Weights of a small transformer language model: vocabulary 8192.
MLP neurons of a small language model. Each row is named by its layer, matrix (gate and up: input weights) and neuron, and shows model dimensions 448-543. Each number is 500 + 50 x the weight over its row's rms, rounded and kept within 0 to 999. Numbers have three digits each. A neuron's up and down rows have the sign that makes its largest values positive.
Before each neuron's rows, "fires on" lists the tokens most often at its 100 highest values on Wikipedia text that the model never trained on. A number after a token or word is its count.

fires on: "," 25, " the" 12, "-" 11, " and" 7, " include" 5, " al" 4
L5.gate296:504483413463421461531432618566530560530634480457542493465549527473589450483493502483614470568515420537505518522539403490476458511587523432525474529542467481491390547432519522496468467461428515452527469574528470564411517561579535501496543526576562426478495511500528461520626480515474569437
L5.up296:501550510489382565491462477477508504515504478424478480445497454506542425480469498484462540565567517473499481493504459542567520493540589561505517390322473509424383540475517573573495536425471501492587467521399489503439544484440479523559566541594470457547466491522555540458625543476460536539

fires on: " |" 20, ";" 15, "|" 11, "," 7, " =" 4, "\n" 4
L5.gate620:393494540507492531525468486497644561445487473438479454485499523508456554458535533516506548501475461550471499420458466475548460479445516431537513408553491544468490448478419491566464486510479483458470548518483493490533509436514447480551560521457507525428495502536514521532500480528435510535
L5.up620:391530427583481588571459506472543486499500560524484446419557488494530450406499486524484477481560468545593518540581439490521497486459462502497554492482590559475492470557482479490553532506564518521490498458449504449546461499442502458470497530501398461458544377449479461503439558555561526541

fires on: "B" 30, " support" 11, " in" 8, " B" 4
L5.gate2094:460605466540437446574550434521493523507422440496425565433511474523506388463584531488441490439418420584490489583402452497504442508487442502508486540577535526484568488509538527523499469480479529518512554557520510510506512517537518522535503482397553574455407510526521488460464519481510482502
L5.up2094:489427626545423409526590479497437437492379467438505483496534522445424540438562494511459562458401439500493530577498453473508545510558444495488554568617456487449558520496585442436523488512402510544479549463517583529509473465515439507435455432407512573542485567470507569525447523483557432534

fires on: " that" 27, " a" 10, " the" 10, "." 9, " per" 8, " p" 5
L5.gate1094:523505469483506514499525520496543381451419498535497510528492534404494446505466505394472538652477438618572461512489535526513540474555490411469452502471463511513406534442518555524508522476471535547578500620466450503512464554454496398535559479519446444558449595468580397455459552583435506575
L5.up1094:468460395510437520447595474510540511549515470496476573507395499469442428507445477475497626583538597554488500457427535524474570505485453483443421528363550467442466556448598537482557580461518479492487494561495572438479450530469489486581465515483523434550547512383494384461487414422537490517

fires on: " up" 23, " down" 10, " came" 7, "'" 6, " led" 5, " moved" 5
L5.gate1913:504528584525524518523534415605561558495551555403535452601533514504477548427508512552522441521561472502546483480508449540466471572427474476518500438607449449527477496510496542467520514495485543441548550494531533493550504486470504436592413476554478479430509457607610567409475433546492508551
L5.up1913:560559513465495506580507469597494559586558572491528531509525535578498560529496597544510469469483414570471474459522512426551476536522563506480506487522418575535488494529503529473473589441551496484449516478474494507509494559533492513561455434496478402483493448481414416475452492521579591489

fires on: " |" 26, ";" 12, " t" 7, "sm" 6, " Sm" 4
L5.gate1417:533500524508473581518497438433465600530507580476467435547436534441553577447454529484512412505548495534443493517515563446529390498467568558514496500522509395537565612450475439499477431452560543508478484581476410509436429559471364482538486555478558538536485479477449463558505406497471435548
L5.up1417:554507548538502440440586513536474481522526504445596504550518513448546501507528485438466374469494475502510559525494549517508497522522385427538420500507562556469534463516460519476544503517562497497482447504465505492486442587394396487532496441495526506541516573546449443538536576507419541529

fires on: " Mo" 21, " mo" 14, "." 12, "mo" 8, " ." 7, "vi" 6
L5.gate2511:543442564612464468511538466434512501422434433511547438499442485500452570470528583594468497516449489448520579577541362542454552580516410513586518428498561471613391519535509467515517505518514443531509579439447451539497503487569447445491525508459491588567504434523494444502529611506400514499
L5.up2511:468463523528529527498629432517479449511442522558518446551467478437410472509410470444472526583482523588495540482416426499439498556496560462512502399583556543425459479430493452518492477524556449600472570606458484491543465525507447481589415526493508470465585480472546497482518584556483503544

fires on: " Bar" 21, " fire" 14, " field" 7, " ground" 5, " work" 5, " home" 4
L5.gate682:473421487453435448458532482475457552571451603509570487505464508480497555461522423520411440469456523468535358529454519518439514537522476539443464475487544525532501483462456530604556483520495423577454492552528463586500585453516540453537494461547511442451484547493533563493517511497510465575
L5.up682:518536555526497457513416452547526556578540523477440614479521551545455445427499509486484502532531472496492471533590504501500461451453502528492483494584482490542539440496489461511540472567383503478518490535422555574492443509534414524577544449579492513468483520539425406471467546535452505394

fires on: " by" 29, " of" 19, " the" 11, "-" 9, " after" 5
L5.gate2493:579478485474409454502505563550498507580553465470443441497514522487505417520467509449519471490454487544474518546483501492539467492550495439539597466464507470492464516446534545458580493452501490508444530483479440465478609474486538460473526505505544563507486590493546502398489530584584472486
L5.up2493:492529542535465463481476556520522459535494470438628535446515422506437510447491564606487457531561537511502422419475397551623611603446614479458468422500526583466508479480518516561389496544522525508612500473577593564500493473429479474528454551506501419497488499541549546503530474532505507460

fires on: "," 20, " m" 16, "M" 15, " po" 7, " b" 5
L5.gate44:482410505466558492574482474563507529526558411511502483445419487471459496502582466524541525444518509491492450433526492527502537466566428469547558467544521491552548526409492523409526442521507538474529535518498571424476547639532560470552478509576419490511470532466499454563434471482496496537
L5.up44:594442455514491511496429498453449445538307489516510433452439591504510470474559501506497516461433516492488516498422510493518629465483446570391449548504439497543452490502505527439460502514485492526548631455501473535503449522511512526501470487565542468515551515509511592521504423470529441466

fires on: "." 94, ")" 4
L5.gate1007:542528532465514542599547462495463506575430515412424487484432514467556499438504508490478563543471518553495495457428536531457537541527610552501570567541517451444404581522530566466484432474466418500488433454530526422490375585519558468557551561455511467479514496536541457499455455472570523465
L5.up1007:522480489524607522451497537450539508504532515481511507472498514497437480598561447555458469490455457516447485496459440459557511513485511530455467542516505515453510454419631505450456465582501521598562465494559579615507577614504556442492523514506469380527515409377470422505581530481471419479

fires on: " /" 16, " and" 12, " rem" 10, " qu" 5, " sh" 4, ";" 4
L5.gate930:533381476526574456492471505410556491548598486381513483416471509458514489421514493368483607474478476519531535511505588463458444611512382481504493558511398473504442461575521447544469509502536520505491439464609514463509558451437491519383473461566579523444470449527459428495521461523522644551
L5.up930:476523446391541493401525425509447468506514532452541479547513469484491561526417481503407449422462496457425507576618399554494568561501438515445520579443494479518518549495511589450512484440470429480574531590383484456562403477467462509396590401511593469434534467384472547572444458570509481415

fires on: "." 60, "," 33
L5.gate1624:432461544461538547576447464503508521509481471510542531524437588464444474500571449545480474568482421487519610483542431580506516494566477552447563576515426485514599480443525471461519506443454515550476436533472546491467442565537508549415425465417518462513518585512518534478508385396505486535
L5.up1624:630455483474554528475554543524565400541427437562558496498496531465520478558453519520500526478497532539511469493422552484594550574570533493480499503615507529575485489433467482518574530468539502437412533481466471445393461541399507509479528519461439476489491434555574525475520390435515486436

fires on: " of" 34, " that" 13, "," 11, " which" 5, "on" 4
L5.gate717:500542517505562547464473455510485589547509519524528476509633531542504548520541406513392434531431472614437528578564434522559513430510535475518500469451445422437620458397515591545467542494427478507432455461487418539561474547555426417497515570508546438445514597487525546527436428476427555524
L5.up717:531527388493517495545543464441485526477509502513543478598450570518502527518514461486506477548467539471471540496436561518435493492548513530475539529500503543537508432496629509557527416490594580431595475563576499508409476486510396586475482535452480510555468439580457526556549485499530512545

fires on: " |" 49, " the" 14, ";" 6, "|" 6
L5.gate560:467448513437482424443571493551519509486524493492544545500522522571437543563536533525525519467527528572518588556494513541445481427466507481537469503475511473542578511413488502520451435444561559441569559455515465512432507548591491515594426519607424488453494505532468431505473467492513447574
L5.up560:530526433589523449533568478469522469397513534558519415485449478551526462451555480601484457515451587506572481443488564523528484499503519431526504574489498498571479592437490451503453525469463499500503485474462453480410561542412476496389457506494534466455489430641517551498425515411452458434

fires on: " as" 23, " As" 14, " be" 5, "As" 4, " been" 4
L5.gate782:462506397517498494416493461410464465461455446452582503356576497520533465556497544523525545548455598620530480427457538552472507478563357498531467593434483521437510549456473522491534438471531519539447633460499456601475392471469577535576451477516447443517437504468450471431456416525476575543
L5.up782:525485576496380411525502476588443497478564451491523511520545451483464496509439483458415524508574647523417483447404464468421523551506467388464488559437497530387467486542545586583479529471416484567519486485460531511482454452395451562509530432415420544559484533511436544487471445468528543468

fires on: " qu" 39, " Qu" 13, " Shah" 9, " Abdul" 5
L5.gate1378:514480529621635580517393503439534482547461457571383459540577538462558488560539472524487498508377529603555470439376531559473486538497617566545551456524668449435533555532553510560501550449547444509522487517579629512488441381544422453515526410479532548409489490498573508457557478497559496568
L5.up1378:484462529567578515523457468498415492578464506475436552463512559489484516568449544472506486492482522409469503531428498588414431518506585546492527527533507467509555579486474524567458535547441502472443544545464488517493382534487509463394514597497505569578488439412527372381411539511534564633

fires on: " off" 25, "-" 13, " back" 8, " play" 5, " Off" 4, " out" 4
L5.gate2138:451522527456540507506416478570518548505489523550485540510488584552530586453485488514538547574545540473604568498448588488618578513476493490534469527532521401560508475600507459503499529618519598432585489518466509498507494413526470490556438553500387569466551523528423503434507539545488501502
L5.up2138:591432457585518513435574505528486561497525500432463502539411588543484498482453385543443453461398577538573504491421527474466496599441519503508493504524445468386475488490521481507529539568518526477387528473467490537545481464407509582490495414558540480532530476517559509582519468491525538513

fires on: " Ha" 35, " bi" 14, " Chi" 4
L5.gate1403:486463433471562517494476403591431500570532451471477417540536601478450463421459584475447381504448554572543567401504384467562558522446531516487463581475563525489560491465479538447516476521541446530426517501507486507527481463550588577454432577486468500495492544452466547544522531497504512478
L5.up1403:528468434440503517434492586600515440481543596519445525530432448579514473502595514480510391470534525464494561429516522447542521525489627539548504473602561569396538447421480488486449441481524429494494406570452514481537537440587554480534539454511477490578450486516564555461487539469455457516

fires on: " 18" 53, "18" 11, " 17" 9, " 180" 7, " 184" 5, " 185" 4
L5.gate558:479480524473452591457537538537560540541475445534406416434549512415503394437538495611428505545393414395619481456543479558567463474454523545482428574541435487586515583485559538487521436525564396505553527498444491465484564461580482454513432490505540505529435511582457505424514435529522411569
L5.up558:447502543414517450536485487560534510546512520509533524572517502579471473540502530502521608483603480571518461523551485619475472462417554540536526470453458517468622452446454547519470445465496592424557637424637446463497443525441528570595455452397493533517489521345535467474520586534400477468

fires on: " |" 52, "." 12, "," 5, "0" 5
L5.gate1931:524457432561544391506440460472483482491456540439603516518382563444444473490428589473428517608557501496472437556542458448484561493491546455451639506492563628434626475548525504473427550521505529443509572477530495471551501534517456431491531603455462588476479484528496450445566510448493428546
L5.up1931:505507456447530565442500497500534495495422538470573465419433502401464603541441483508422533497561567458466421504516486488562515550578537523555546509503500564524520509448532464509564514572538491478498529525472497471499514538451506509500538502490486453522486590499519458466572471566533515510

fires on: " as" 54, " As" 12, "-" 10, " for" 4
L5.gate1169:488365605527457467451488446455389488533516462521529406575465493511538466592598403482440520480466481475472457388522507521469424510519449371571590520448480504416542431515472534505433491622548466494536489539352518541585433489527535614487524547514442536550530539565478487418552572467569485498
L5.up1169:479424614455427488462522520501523596522570489492545502524536465494472497458426489502476462503517467505449469559385504500541440583451461478478463510500459465484526573580531446503377549439474511477466489505506509551497449413528581515539622602496460391555485457483493542579576467448431536491

fires on: "-" 29, " 18" 17, "18" 7, "ti" 5, "ter" 5
L5.gate1471:545470497440526511501550449557475437428461502452480546498412466533462379454583557521509585482469410548522417393512507527460533442450447457465524593402503505558464537473535554596482539439516529523548418498394517436447494560469439571532508509502568502545469518495462526333467497458438544458
L5.up1471:438489454463449498445552530438431474392483539505489527434521537494473432530602557417422552485552498450505508473472541565526470504504485584501637473577563469490585514517523587478460419544531541408545600514504482465462601517506469532551472531509413573388464388576461443522624610585496498534

fires on: " 0" 27, "|" 10, " |" 8, " 1" 7, "0" 5, " Premier" 5
L5.gate2047:466518516536483491512465447458528485527444518397474552529463521571521472567499491561417533444535583446466465557534470495509512469406514529589456563451464539470576487508532530555491487489476487502523570419487487466545482539484444454574509548479437478444469494505412574497477517504466454480
L5.up2047:501498488502466558468459576444493443446614418487503591460546457495533598552479485537434479435510489488474432416411500469570558444591613490502523459456449453594460465589490545487554412484510530487457640445426509452514600538459438505565517555493486552505473492546423537471556495540493475456

fires on: "n" 34, "t" 12, "l" 9, "in" 9, "an" 6, "en" 5
L5.gate1672:379485513568489548497465522510564492547517500534490472519453466526511476513548580456535470516524584440462459547505555498455551509452461445431524615480484567456421487553481518477476555550493500532487450556573457487526515551408499466534547506544506419519494503426604507498511464503494531458
L5.up1672:529497485575501432542636529575535483448520535543532537601509544514581407548464507494452505503548541489467517477456585450427473454568462498479567504460456554531485489534515566468494467461476557527438479497380540504508351481521512537525452496490434530536476531426469503497444378499497488455

fires on: " |" 40, "." 22, "\n\n" 7, "|" 5, ":" 4
L5.gate743:447515437483469433450498539570477452450531579517567562416455559456546498494559495526565529483485460531469455543501375499459543539528592492415436458480556399574526598467577480476467557385523564485551521490510501501526514482486572524385483559480509516551501485535442534519540401540442533539
L5.up743:554487467516504458448461457558435489472566477551529465596402562483454484517513486503573541445445540447505508482570548522453606515450517521380519497475430435471552532497519612451450604408459460501544478449410432520482504494455516472462574580567486541593505442498475507445500490481502575559

fires on: "." 84, " before" 5
L5.gate870:502501506517513514469549542474482498450454422523460558438438547514492435429483485478496454454577515426458507568395514554435457518548548532516509567555444417441459514545404483467527440526498442486502501494435482478537414479443613487540516469468521447483468455518468507493450465550482418428
L5.up870:559522442566547408467449520520498523569506502569388494554576465460546563494552424516508488442409447525477447501428458527488545580436506474487516578465639480473552585521530407499526481570499549570457459485546452510539554620526579438586546561523568517551530433506492473556569492433443413457

fires on: " The" 20, "A" 13, "S" 11, " the" 8, " A" 8, " I" 5
L5.gate249:534475466489459481501549551453493464539426507470462465471540597512385525487552487453458517448511553473474526523496537521515501604558533461492502461451577521522544514477516430449557437480530506482486462431365477485489456535496480514584558515386507436576469523521501482505532427560447421539
L5.up249:518489543519454426609440506425519534531558508449445412494498542460595451591507534476576523570471496458491492554544516573451518457562526421512495583565542413494481578542565475550517520549493499441561547529508524445547434581431512494559508544543524476531456507577486440524499468442436540504

fires on: "-" 25, " is" 20, " was" 13, "gu" 5, ")" 5, "." 4
L5.gate629:478567487474534501410512436507579518500487563491553579622424562540559611345479521504536512619409443591449484540566502433522542485492501545533499447374561484463440495468447494446530447518491494498518473555543499465535470493521415513471487444556464521431466463535589467547356496516526467500
L5.up629:538476574419515517491469522500446492394585505548495500427489535448551554493549509489514467500523468582425446515488494583460517558461547451411494557548588525557436548484545443453538495620541488408520423543582568448498440525525556556523445568527469468433519462588459475536385496529462445543

fires on: "," 25, " and" 14, " to" 12, " or" 4
L5.gate1030:491490526501533538501410512508508437445532488443540507504482511565513476542444419518463523513517427470462457483400464475533483451486536508423580474534579452544500554536547652514481493504498517481418425486434510523471480557493478579517477560567531497521537549545435507564598490495541475444
L5.up1030:540451565383489469521409481556527501579468436497493537508559473433468474446438505478475468480552445568457538483547454439605542502548458607549441511466491472603516449554506386422566399463508520505513571484418462549481648524387494597548563500427546517479451464506482519467442476557528456397

fires on: "," 26, " to" 24, ")" 14, " and" 14
L5.gate740:541396432525509503468484528406437553506583497407579458563496665504471482469552488529491575546550462455500507459540491540553398569514513493463584564517453509451593477535457564551461483522473539501552525447536481455446480470499551424522462530565449398400473460389587386569602503505471415429
L5.up740:551525499524622505487537524484381520431488495492561525460492392521486480549468492582546469504567512495580521469507401399494517443642446491527566450527459568542477431547463557484498529508455453472577493484513553504513531465510474526406498533490539444454473439562483501537556559550506449449

fires on: " there" 20, " There" 13, "St" 10, " St" 7, "There" 6, " dr" 5
L5.gate435:486448511501416533528470435469443471463547510424486528560500543457469455480499524582507436500513500521539499446480543462510536422488438524550403483421549581585481465479475506489506538479489469501521518456479441497438483520510526470589462431504508488501484479406503536527477487537455517482
L5.up435:419499500473422492514533536449460452513389519493473492558506609442436502457379522440449501487473522432455497462426476468485504463541514477503439486566504528520508483499463498462512589482429501470374433468489511580555503543507530467521539449487613556463569424529542474519491536459461577543

fires on: ";" 68, "," 13, ":" 10
L5.gate2318:504474477612497453488409432439444571578509453463556524521485446468531446520505547469474460483430502486580483498459455478494502561536541467504542452539486545521481396583471405486565435480478556496486524487491497450432385574523527358523492545527458562520557467438435482501458446493456527430
L5.up2318:550431422538520490586588499560444520485424435561553458584540454495498528442495498458477571459461469552449473447462456435529416431438493539514495491499580527503490487548539500569556505479552553524531534482554440540461518584609501470418529512513421475484544460509490518477520491471542504474

fires on: "." 21, " of" 18, " the" 14, " finished" 4
L5.gate1770:469508465563511448554498503481581507509401623484496565462471562442570380561531355429528572441515600530520565502435458554418546513408536507450496505587479396493478462386440497508422485516582509539503420505579523598551494562537524425619434395516522407487515392464550452449550503575482425448
L5.up1770:372590510523476490648565524473480468474564497450479436563452469568470397476548406512372433511549540583483486593495523590514491558481589518399403483484591439377533492433501500478482483454446486526488526524494475479550505463558530436528563500556507481491558541532511507592479440424542439482

fires on: " Z" 25, "|" 17, " |" 10, " Bel" 5, " third" 4, " z" 4
L5.gate835:428550471534471499472494593456565388510542497475533434467430520609428466496489548536522450554537470463461438480397433563450444485566428481460453450541497508492418585465475534485472478417505478548539474436444533521524536359504455475532568393491304541430460498492487429549523450517460517485
L5.up835:413541548523521553467427481491530465475515448537488539500522527482445523454587493501565501533523487421478476491457523384399544511516543450547470556422369446508486517429479478551485570507481586485491397467418474537450559512458489427478525557523411519501483541554552479511444560487444450517

fires on: " |" 23, " Er" 14, " er" 6, "\n\n" 5, " Gal" 4, "to" 4
L5.gate2327:496455553500499555491476466473479479487477469489503514467554466441383572492483467565472563535579533519540528584486434588527554521471592524545602540512366541555495534436593475460523580441541464451396494590583509477543521477448451521507504422546553505446467565450511480451444499443483480491
L5.up2327:457540491522493527456509476550375527523466611547447511515480535542472544494553549507495458538526437574549459536496450446525556500534520562575590517467436506475502459496526462488456661560478470490474447612507609471490583506500533493482476500486557526496501509576465476521432479394550524447

fires on: " a" 20, " |" 19, " in" 9, "ç" 4
L5.gate237:575521553529515469541473413541496578454471501533509546554486480541539529465508471536477521437448520541534544442518557516579432531537444467493445508444491527438587514489504403460515528553549522460580532450582449483488473436545573397474488493506494478442439526520512453537504512500459480405
L5.up237:475514478511520473592435500565439538471496509544567530471473511496519617541565456577601541434418509509554575563538452521659542533472463511466483502433612482534554474439523463470509484447501499473555442409552605467585496507497549502388440554549483411460533514504442565513559515526563415507

fires on: "n" 24, "sten" 17, " to" 6, "in" 5, " received" 4
L5.gate2365:486523504447446536626550433495554554491525397407475386512504497408536508577417503471446476529514495540482490457538553388375501412435485526475494475528520459473501556481494504492522516514517515441467530545585534517536455507503612479542480560564502431553474425516597419411548458505558478488
L5.up2365:458576457521488435512480540516470428527520484523535464533559580520524438423381407509448469467619461457503488461486403511370510532450470520468557481481516457510432584439557538489452450507454490513544470429499540525485432473527471475458499484504485534497536472520455537402524526523491459568

fires on: "." 33, "-" 20, "," 17, ")" 11, " (" 6
L5.gate689:483374473479531447357597547435492472564557472456578587563438526464445513457508541505471455524459550524582438478525498490518608512506656483522552558468427534450455546466466522427520638504498438452432476486524424531563518535523508487527549596520474540524505493518454541378567509473404480463
L5.up689:435466494535492439461571472571489497534492465550572545509460476497573510454379530506442522515431510545428475518512523535470543625550551404447532497478421413594535445565452511471615498530457453504461416490541437551455492457523457572529484598521482464500477396524463510469406535447436523497

fires on: "-" 51, "\n" 17, " (" 15, "bl" 6
L5.gate381:512473465561555496542472520411566476463488510545550464468539472509525403559376572502412415569586468504449391502455494497549484557499487449514617536529492539478493500488553512522481500531542458522464500512507409576562508431510509519523486527432549547483507487537496487468362551500447468457
L5.up381:586467422544626459472538515458466446513546453505503488538489610492481539471524523570529448368478424541441569505458494469558534569492453476366438547572490543521550499509500563531484431495542529496425512587515501587522522468408521514432532476472564513497574529484483489423467485429457410524

fires on: "," 66, "on" 4
L5.gate1466:533504469460541518537525505595561453486566483547414507518437468415422448564435534442608569556535435627462477513557453558507513570514550484508459500499447533494473428479376496595555539597469486497486552519493480573527485408512568461483615584499501469581474488505542520530448494580426615528
L5.up1466:552519476471520416539503548584455496463525579462414432666558545446519527477563504484555521502573518551531460557475472410490440639475532457452486579528565512512520497556507433482475464433524442468558520421510543573509473580554504573462526522479550494521458520440446532505488407565588519429

fires on: " A" 59, "=" 4
L5.gate264:496534452445466445494500472465435437537552526519523635501565416416358618545541492439595482537418482462524532478506528530546455471432490436530393454463501491517440471537566416489575524480548350461414502534490536504547517510530485430425482562475466518497478491461514446520516548512554390458
L5.up264:509493487527460482560473472442454529518530465520408463535532523511615490508538478485498459439496616593542475527474540530538469483474529554432487575423543437436574483425548455565655434488527416504501462586434542367572529538486539460518526424503540493496496424506565642503547492556530524435

fires on: " R" 29, " C" 17, " Po" 14, " po" 7, " Br" 6, " F" 4
L5.gate761:589532541502515453473471491521542443630472523511656497519514457566524525449463498512587459524459485552430523477439445585549632519496384481491561533442415550470496556485483511452461479474530548559479548570543461478447472490442488553462482463570494468550507474468518545486473451488446417463
L5.up761:517467508506583559474424499397464522599584509486509502443549535547585400468577547526525446445435488521466440577410382664529434547544438388542482521496532557471399591485461574542424468498478440438535467518532434538538513479538428498460562483468487453515577499439507488543534534478523506542

fires on: "," 74, " is" 14, ")" 4
L5.gate114:561500477478477567508413487560576545480472508564544458579496571418484464550493582495510468486418456473441620508410629532493536543502526538514474474407524458495575483466541557511502568474528497370533524502496594458381506493495497544472521537539519521451506506499483448507490425391470509470
L5.up114:565538538459509604510410510562572529489428442592503415582540503502549446555548463560472545471568494473489576574415547488582616476478520550593495426405489404443503481496517501430531515432616474465460578513440577487470491468566494493523390431524519436467520530582448559483436434421431468440

fires on: ")" 39, " Tar" 4, "-" 4, "|" 4, " where" 4, " Sand" 4
L5.gate1063:540504502469504395490590519511522428522600490564561521447465485535617541390551600472442523420528481638545494512491422527566506526455452455514537467505449483454480566513474498443478528483389466519474461452525498510573459561462500497431636475513479537539583504459511444553447612447497470449
L5.up1063:532503503437513412453461564597539559541511477443509489538530502464521470542537492472557428530481500544472541539448505491484566537439502510467601513471594519530655526511528441497497500531496536466568499555520507481505461557501500337443498591518491540469512444484543467538505558506508486529

fires on: " el" 15, " El" 12, " he" 8, " fe" 7, "Be" 7, "be" 5
L5.gate1809:506474450465481537491525466562504532498476417513439523525447614515510564565430477543451529487508488452625478488420542531486490603645567439445497515383415487492600464484436516485483406399383458460499566563443589456508536471388498488572525579572525462449491542538470412534514550525503476475
L5.up1809:565487421462536512453550516577386360465512489486454453489476553540420533414537522472504482593577440428521587450408533515505502550452537534519492582427432584576602493551484519556360572485458474518512493502609561410395467469452521533545454529467571501499484582379517399511504488512501496514

fires on: " the" 37, "." 15, "M" 6, " late" 6
L5.gate745:399466550447501511592488590431481514600614429420534483462461445487419527481479512505535472554583418477479585445478410540486532488543559531473493549662497522533554616606531568472449528474543575504458439465494535426475472537558506490484507417445554522536567485524364601528483515521500505463
L5.up745:460541489523477513477393496546544478478525495517474504490496533426443506524502532558460444472471452386548524404442475442531508506526533470474475471562502539511438492536511461497508546453497567521615496543467468577532557476607561442450426500474556548485505422452559564508551486521484470583

fires on: " |" 23, "|" 7, " T" 6, " Ga" 5, "ta" 5, ";" 5
L5.gate509:545516457471439502554452510394518472388481463525420564562494555479430418578496477497504543498447528572471488413579505470583572452414533514542504502519524547460534460436464478549554483505537550483438557551441523507481484549407440520529561416593541372523560479504469617520416503387497518387
L5.up509:500547509566528528503479434558522581494427512484467515539632448572475486486502479537480588548512417548470478474516428541480507481426543510530561529506522474539534429550560481492526472485499394504495455512369512562515542407454509493578516522523507418437512573420497524575503579515498502389

fires on: "-" 33, " (" 16, "–" 14, " record" 7
L5.gate2286:583505449394452462520470564447575402456422441544516514559576451485494547431454505504531455468482566533571536432482532500482479498559496471520576583563496547427423430493486488540426544503453490518551512414494503532486602539478467543625553504541418542492474500498483444528494552504508442478
L5.up2286:503524508424437475464479571486537396620459527586448417543585471505514548446508499489443504374529466500574445476458513438445458535540449499552463537501455545501528460565509487494546550508514520486507449454551538550413489517496427569544548594473494411499520530481479505442541532514463587539

fires on: " Mo" 19, " Don" 13, "Don" 12, "n" 6, " tre" 4
L5.gate2239:547487463519523545608562510486500539444513521579451456538486538431557525542469499543470612512577605484460542539391513444463528484532583516420505401454435432502465516511462507488456501576505456454561505583418562445475539550572466579508489448503472544489575483470561562493656488488487490503
L5.up2239:532580494572407484485447557507413484564525458599602490517534541513546421502523572481560496542472546521459495523475503554534542589442524572538501518533518573540438468497441475449489519417468499462508601454483549521581514566488475555448498511417452467532597512512547495539453538517444495467

fires on: " Har" 15, "'" 9, " Mi" 8, " emb" 7, " Di" 7, " Ger" 6
L5.gate729:568532535574525460553532432497414566600484521501491500509568495471431452501511512609497494492460524596545540407551554535556452521506513601434486432542492490532580518434600508470440533500434332535532533485614442505491422552505529457577497515540544466415452464550483553489559540514459610502
L5.up729:550529527453430504558512430498439539465492473370410483546490437506397523413497455449494511521563418573471501475523499474597509518536573524496566520480458478480486617518411501530504512563460534507485613484517472510450471514523476495557523528574489490542550531470507555559453527484333567457

fires on: "\n\n" 54, " (" 35, "\n" 7
L5.gate1689:554586437491612529535410484585476481621424476414491535613410587542552551639505522585470529443589520535415515436427499512483469530452443464579549618575556509519515479544507461449441483543467463564526543495478487501502502482407528474504549481604544536494530432460456440591428472495497495535
L5.up1689:484469462479529409561499532480459483550427484576549535510486434475483507571483520541466473532469476488438472377498514489502536552516507556523522536382462549510484428463616505397517508488580574527393492494501558405518477458421538571548488582400538492447546477639556502489539663481453469520

fires on: " the" 43, " and" 14, " The" 9, " former" 4, " its" 4
L5.gate377:516404481496486403501398598543525538604474529472499488529429561537534564476583515462516451552454533556414604551493494501415530525416532526458493505464575464468455533447478471397570477577473501571488482510581416477529523426575534465556486472528523517545487533607420504448549503427523534426
L5.up377:534460536567533535542506555435492420517552452487510415680518580460524564470456601501481569526518507476476588434547530447600511459507418396511588413562513528393524541608505503571404466481503427482549387549489484527630489458430477559433530529547515434496589442524629523527593510411569481531

fires on: " Mu" 18, " Me" 15, "ma" 13, " Ba" 11, "va" 7, " Bu" 6
L5.gate106:559479451447501533450493391484499408560503425510461506500515489502503553480506465515426492514487461507498533550445424397546449444488501452541461524533496458485512543534457473459541553526480515502493548552494579455482484488539448451470507484564611479529540571475564405448467475473557465498
L5.up106:536417642469512509462500474552499449430461486503485503486537505561484494525577410469538507506446510460458405538445492437449484502408518432458470501507532427507519565507519482440513481584471562398428533443561426510493490459574542507512516470515524510503571521521494528530523443477475477514

fires on: " |" 60, ";" 6, " real" 4, "uris" 4
L5.gate2115:549544478504531498530484411345561521504491506522444495582519410530466539472466509515491556519471463424499562504621547572593496540394538538450500462503588488452535481481464440499506500535529472428446470441441499621504517457417525553418497472582520566479458502520389509562468468487546513519
L5.up2115:461508462440496486443578385498415562487520573594510509419482512480574500506431487512509430536497543514474558374459606436396529540485508511398434508435550504566590476576478476475470491525448479504472475566566497546534548458523484553558467474509460466479503426612492428481573490478453532548

fires on: "–" 20, ";" 13, "|" 8, " (" 6, " |" 5, "18" 5
L5.gate2172:543432491537552488526505403481508444510523516532558433545518534516449447535422454525431552494501634574489524478541549566539599542518607525432478497425421502509437479466499572547541577538455519477595447432469462587445554517481498519530534458554439443440497455460584490452494527528512482431
L5.up2172:573412505518455437519428459438549502475462528498546483468488443467522592511495483468483524495518496544468517512558645535491484571424472439610535471455482451495527560449502492471560542498478519621445433502410516497459487521553461477447583495524475466543608583395571494518493540492482515501

fires on: "," 86
L5.gate2000:483525535496526505477529462446370550504465488492502508428486504533521455592610485514479387487435555527579545404499538470466537604453400495507510409573499533532482404526527609393528433521454576514520489490557534551432525520528480539537483553498528448534432426477475528582490461524598527495
L5.up2000:458492492598649462457575584543502472496490459515508526478507487513512491548619550554397395441434557411425578527499590528441467464518532465421414472577534413483542504565536534601465483550542481562586492433470537553494461470524514483423580493539536479535540530566538513547485559509490529521